Weights of a small GPT-style language model, trained from scratch on English Wikipedia.
Size: 12 layers, 2 heads of 64 (1 for keys and values), vocabulary 8192.
Training: a variant of Muon for these matrices, 224M tokens, 6827 steps.
MLP neurons of a small language model. Each row is named by its layer, matrix (gate and up: input weights; down: output weights) and neuron, and shows model dimensions 0-159. Each number is 500 + 25 x the weight over its row's rms, rounded and kept within 0 to 999. Numbers have three digits each. A neuron's up and down rows have the sign that makes its largest values positive.
After each neuron's rows, "fires in" lists the words (lower case) most often at its 100 highest values on Wikipedia text that the model never trained on; "fires before" lists the tokens most often just after its 100 highest values on Wikipedia text that the model never trained on.

L5.gate160:532459519520513508554465498458503509513532507472475508519485516510495482492494459514490491449515508506508501496470481470529477469469552502520548510453506484511514509471511483478535491488542503442487453501555487557431512467489532507493496462514478466471525525529458507503521499536503521497443490547481531509493521563506525475508497502518519510504508489513472508473513515542516497511478526506542488492510505494487489533470512512533511488502502467529516471514492492486508468486512453
L5.up160:465454544532503502508450510483497530475488477485503550481512466495490487540504518537492505446547482520491533510479460492531513511463528499456505561454469504461516482495471481502514492486517523492498456464515520534467463481513513528501526499480500510502472497477496510536484531498472520468464541539500530467517500509479537514473523519519527470491513485489526485519510498527508437477499499510525475538467496539504498534497488516522471486485460482501542527502499472524503497536504453
L5.down160:516543492499504507512500511555520510534508502499472437500510504501458479525476501483506500512536505485517479508506495478502522493468514484548550453467474506513504507483520467485543499512483448482488479519497493541496513514504491523480467518492521486430503547490510529483500512447479531484511481502488516488467531520438541473494522486473551522480445493500484533532523542489515465504480491488527468487506453480432518501478512510488501465500508513482496463482515509475510521446525514
fires in: "in", "during", "on", "of", "to"
fires before: " ", " the"

L5.gate520:540518491512527467511520508512520514459486511514514501513547512546516497494471521491496502543511457483506515578474502512529501535509498485527501538515510483492445495477467482533502500476478510481493517472498487488511474471532507475505484520503484503488497471532531486510511507393507459501511491482531463512480494516492422560518540545519486481505505442503485485478469503529478496512493538507489489484451515466515504452515487513477491489513483519511527496484522493530489477505510528
L5.up520:535495497494516486519525503517491539506513516504493487524526543492513490453496529485483491528493507498512507516502503482515539510518502514501543523502514508493476496478462484504486524457518477484486485534473489510486488490469474498503496491467488477533512462515509487545521503441487477510514520484531479475517508579501533539507516499508506474487493491476550534500472502507505477468459539484528454487478495408480538473554481463477500497497480513479560499468490486491491416525493523
L5.down520:561484492459514512507525487492490514495483560462504558515521552495477534493505517505480515549451501481503550486484518511557513490530490493509492518479490522459472516513471467485509541490511497482514497544425482527471502527495490468467533494481480483521519557488487501538529531482501507495523500470525473513487516519538527493485543503527492513486497446494514537515464491501514518503514509483514506502513532458496521481505480534515471523524499494527497495481507494480537516561494542
fires in: "january", "february", "march", "june", "july", "april"
fires before: " "

L3.gate180:526517514457476491580500485523489530492530498484523532489464489512536484551515509524516497548523520507497469489481524506496450514502521519479498500467512477526492506495500480535501519449483458512473509546523483534487488487516518492532493544495504516486494493509508496538513509429517488484485509542493522463512498523524514489519482532531492486456506504535490482526490505528517513480503518484478528527472488463516481537483521515557481517504550515510474530463498473538487471439539549
L3.up180:553530520480508533547520508497490524473550492500448545482446487482524511517540520495526473509548501541536507498486540509500493525511494494451531502461527495518492486465467482535536524500467477483478515560509459533493489505520540489464526509495462548485513498471494500493535542466527462495487501490536499464487498504515490496510445505556479486438532514462531502534476501474518508494490502478492470502521509482489525470481491493492478494493542497472499489497510523508481485492499494
L3.down180:516510483493517467506491480497516469488548513504503534468499480505469507456520566480499496490493490502498508490479497494506567492501513545504471476451518523505492511474485528519500502533484477474477551543518468518527496498506510484480521471495443503538490520485485463509469526478513494486522461456534496503480492531528527494516476492540461512476482447477511522484516563488505527481528460459519505571505495443475484481497511461524526513462500494503515519509455485496503527473484525
fires in: "august", "june", "april", "november", "december"
fires before: " "

L2.gate567:542539528512478477485543513527406510512535518493532516523532518476496495514473512483527513494479476499504470491495486541514518487522499465510481474484535473509493483526507498461497507468465493481490504526519509489497488486517552472494492508489481457576502499510524444449465505530490502504515559512554506528520503475516507494512470499527496456536501509467489495496501544515528488483490521526531491486549531497500492503456468446487536527499506511490475515494486510464523471512526503
L2.up567:523524516522483508485508538518453465519491507514563561519529530462521507497496522500508491533498485523532493512492488510527477472502505486511490473503499514474475480466520523462476451498465495483507498505520482496509512495489512474510483490529485488541527496465504448460494515530493467487499468481554482550562483488492523493520462467521512476554474507502498477512505522526509524492527496535569501448540485471521503508500495461501538509494495494499489475472447498489501427500487524
L2.down567:515489499498490495503514511494520475497527502520478499495511587495513493481470532555459461508469511486489471434505464522465526508476541491504500487475503494548495518493499482530513512504464514499505457479510490497510472480520539522451497534474475476505498489540499500500487490492513515542504475527471519478494508489540453494491527533534476496526523497495517509515564507479449517500511475515488506492526545524481529481475486505472496530481481464477456493524487510488572552511492450
fires in: "of", "within", "near", "at", "outside"
fires before: " the", "ed", " of"

L8.gate97:525517430482546517523507491488493491491491495500477469481478530481503502522444543477528518487485504495503498540517511489481497545496521499475497490477505515527482500483490521528510516494503516475484499481530483510551516521564530496491514497511501508483495535481511471476504490501489499499482474594502526474514499501482498480488544535521520516490493468516463442494485493509538478497513533515466486498509511494452513545495463489482499518507505522420498498482537542503494433467520443
L8.up97:464502514523530501508558489504510501471447473482474530465496492500494478506504558505476472493534486436450461524476487513489534525492493518529485523506498497509545462491500495481481488511501487445487501515522494497485480534509523475482465488502521476487511487550521518539465523508486542521497471507529480484500522498503483538452542557482469501523468499491498531483499519525547485514470516500553505494503483510488564508491495505514482513550515487563469479539501482492509487474530479
L8.down97:508488502534499520521513431506506484476479497470472412503511473488500485488511516456485511487511512531506499531517511507510503514477526492490513493520496539517464531529453506509541490542500579449483518470504496498522511481479536499500456495512487505521509480508521505502479516510479528489521456476511520501487507516474497518507481442527552498536502523467512449487548518496507482457492493513485492491499527532490532499485481557503456498534498560490542485523507522514492495527476459
fires in: "on", "by", "of", "signed"
fires before: " ", " the", " a", " his", " September", " to"

L7.gate559:519485524448499469518479489501496526497496464507489487493502522464517504520500503475488487450465508507455545485479515485479493480452480455482522518457487528508546468475524523447484529485514514520457529484494516467467486501556475497468505528499538469532517472503492537514466485508475528492488535532499505483541500483465539487460534503523464452563500537493500520522519482466515467470502463463519507469491489481523527496509481499485471499482558490487485508516490526476511467522480507
L7.up559:473487492521501510489490490544502502503510500457511470519518497489443544523522502504488491534492487487488543535507480495546536486521500526486465491512466500494507529478495487503498534515463550506461482524496446510531500536510491491489469498514547470563529489534521463477570490497489463494488503558509487537495493502505507505492495536505512546495499513513506454531474477464529506483527475522524499462469485517492497470526491500509565496561519488541487466477471513515485485469495533
L7.down559:499503489518500483500526493467534543512508488470516539500519508501543446476504508497533503473517518518503498446557504485495462498477552506525534493510476474539515479483498471487528489446511495515503511482479516483459533536492522498533520540535505523511508549511485550489498487531498507531463537512527479512536570535521537517514509497498499488511420503491459484492523493534469483523490526509517467496524536493468510517484480460511515465489455463475482489515502517510507489475477501
fires in: "is", "at", "was"
fires before: " a", " the", " an", " to", "s", "ing"

L5.gate66:503520485512493556506478513489509516515477534469481488555499508483523499501509529497545476507514533507469493472505510553522461466501501491479485526473503519519509488485521526478508503475505497553514491458501518499476499497486503519522542504491518489502481491501524505534520490530491474502509536528500493517518517539515496486495539536507490566495528438526489447542488534472509484473480503559502504454498511481550493473496487454543436508467525457488518496476499538428502523509493516
L5.up66:485492496535485510529487511518461498474510496555508488431438529510492456497500510529476524479513464523539524484493435482514516506494469482518503450458532498453491490491514478509497505454511498481492487496515465486540505475499528456499469523495509497549511530490509529498481495488489508459453506516492468526468469518482528501497522502491489495531446537476495481526542521466490486462543505532512507441506503529490487538531494505495533528461505514534504490498482501506463502486459475
L5.down66:476527503479468545486512538491485474525550498502549473533537469464510522462488500510507509479497512510480464467471487526484483482515521491470517455501488463513491535470525497489492486481480474460458502541522531497474544529529499501511544512543509455503518506476523509492471528491489467484490494500514520498520481503486500509482513552514483526448496436494493443539510540495487493511450501487512544534476522501517479491522519481493475491472456501482485479499455479490496436499514476
fires in: "of", "from", "at", "within"
fires before: " the", " "

L7.gate496:480476505520521504527494524485523436483484504453502499525537493503498471490479487471504511476513514458504555515491481509511498490466536493483523507479464518522484498452456493503488472477469541528501502506541490560464536488495488492465505502499482482470534537503535495476500512476474506516471500476455521444486481493469536489534523479503512470523477523536515514441548508485491495539473479504500480522502477494492474549486503509534496519520555466469518548517530503512489478481556501
L7.up496:506521502536515532485511495472529501459507483513497486521473479470510509529531532502496529446474530524508545505478499525496475539487547530518487476499411493523480508470528479506469475485525483500433538513485511492491529458533490504521505543524512491496523514454504497478504497476491529530528525494512499516502520526519534478514521550517495531526518501524467474433506488534528485551488528466507482514529511517471498498483516515526507532509538481474517483478496494524541517474539506
L7.down496:448468518478490524497512546523513555490496488486498542504520534490476490515511515466502478520515496517504507460522511476484510512494531457499520493500510486489476497494523501514506466539472550453514461490551488492550484464469506520511471474470510504515472513474473530480476512504507482554474501517479519481517484545519464520475511487456492500475511490509504485510523455486534518481467471519456484475511522468525497510490499506546484469484492487480459448501520482498516562462467430
fires in: "in"
fires before: " ", " the", " June"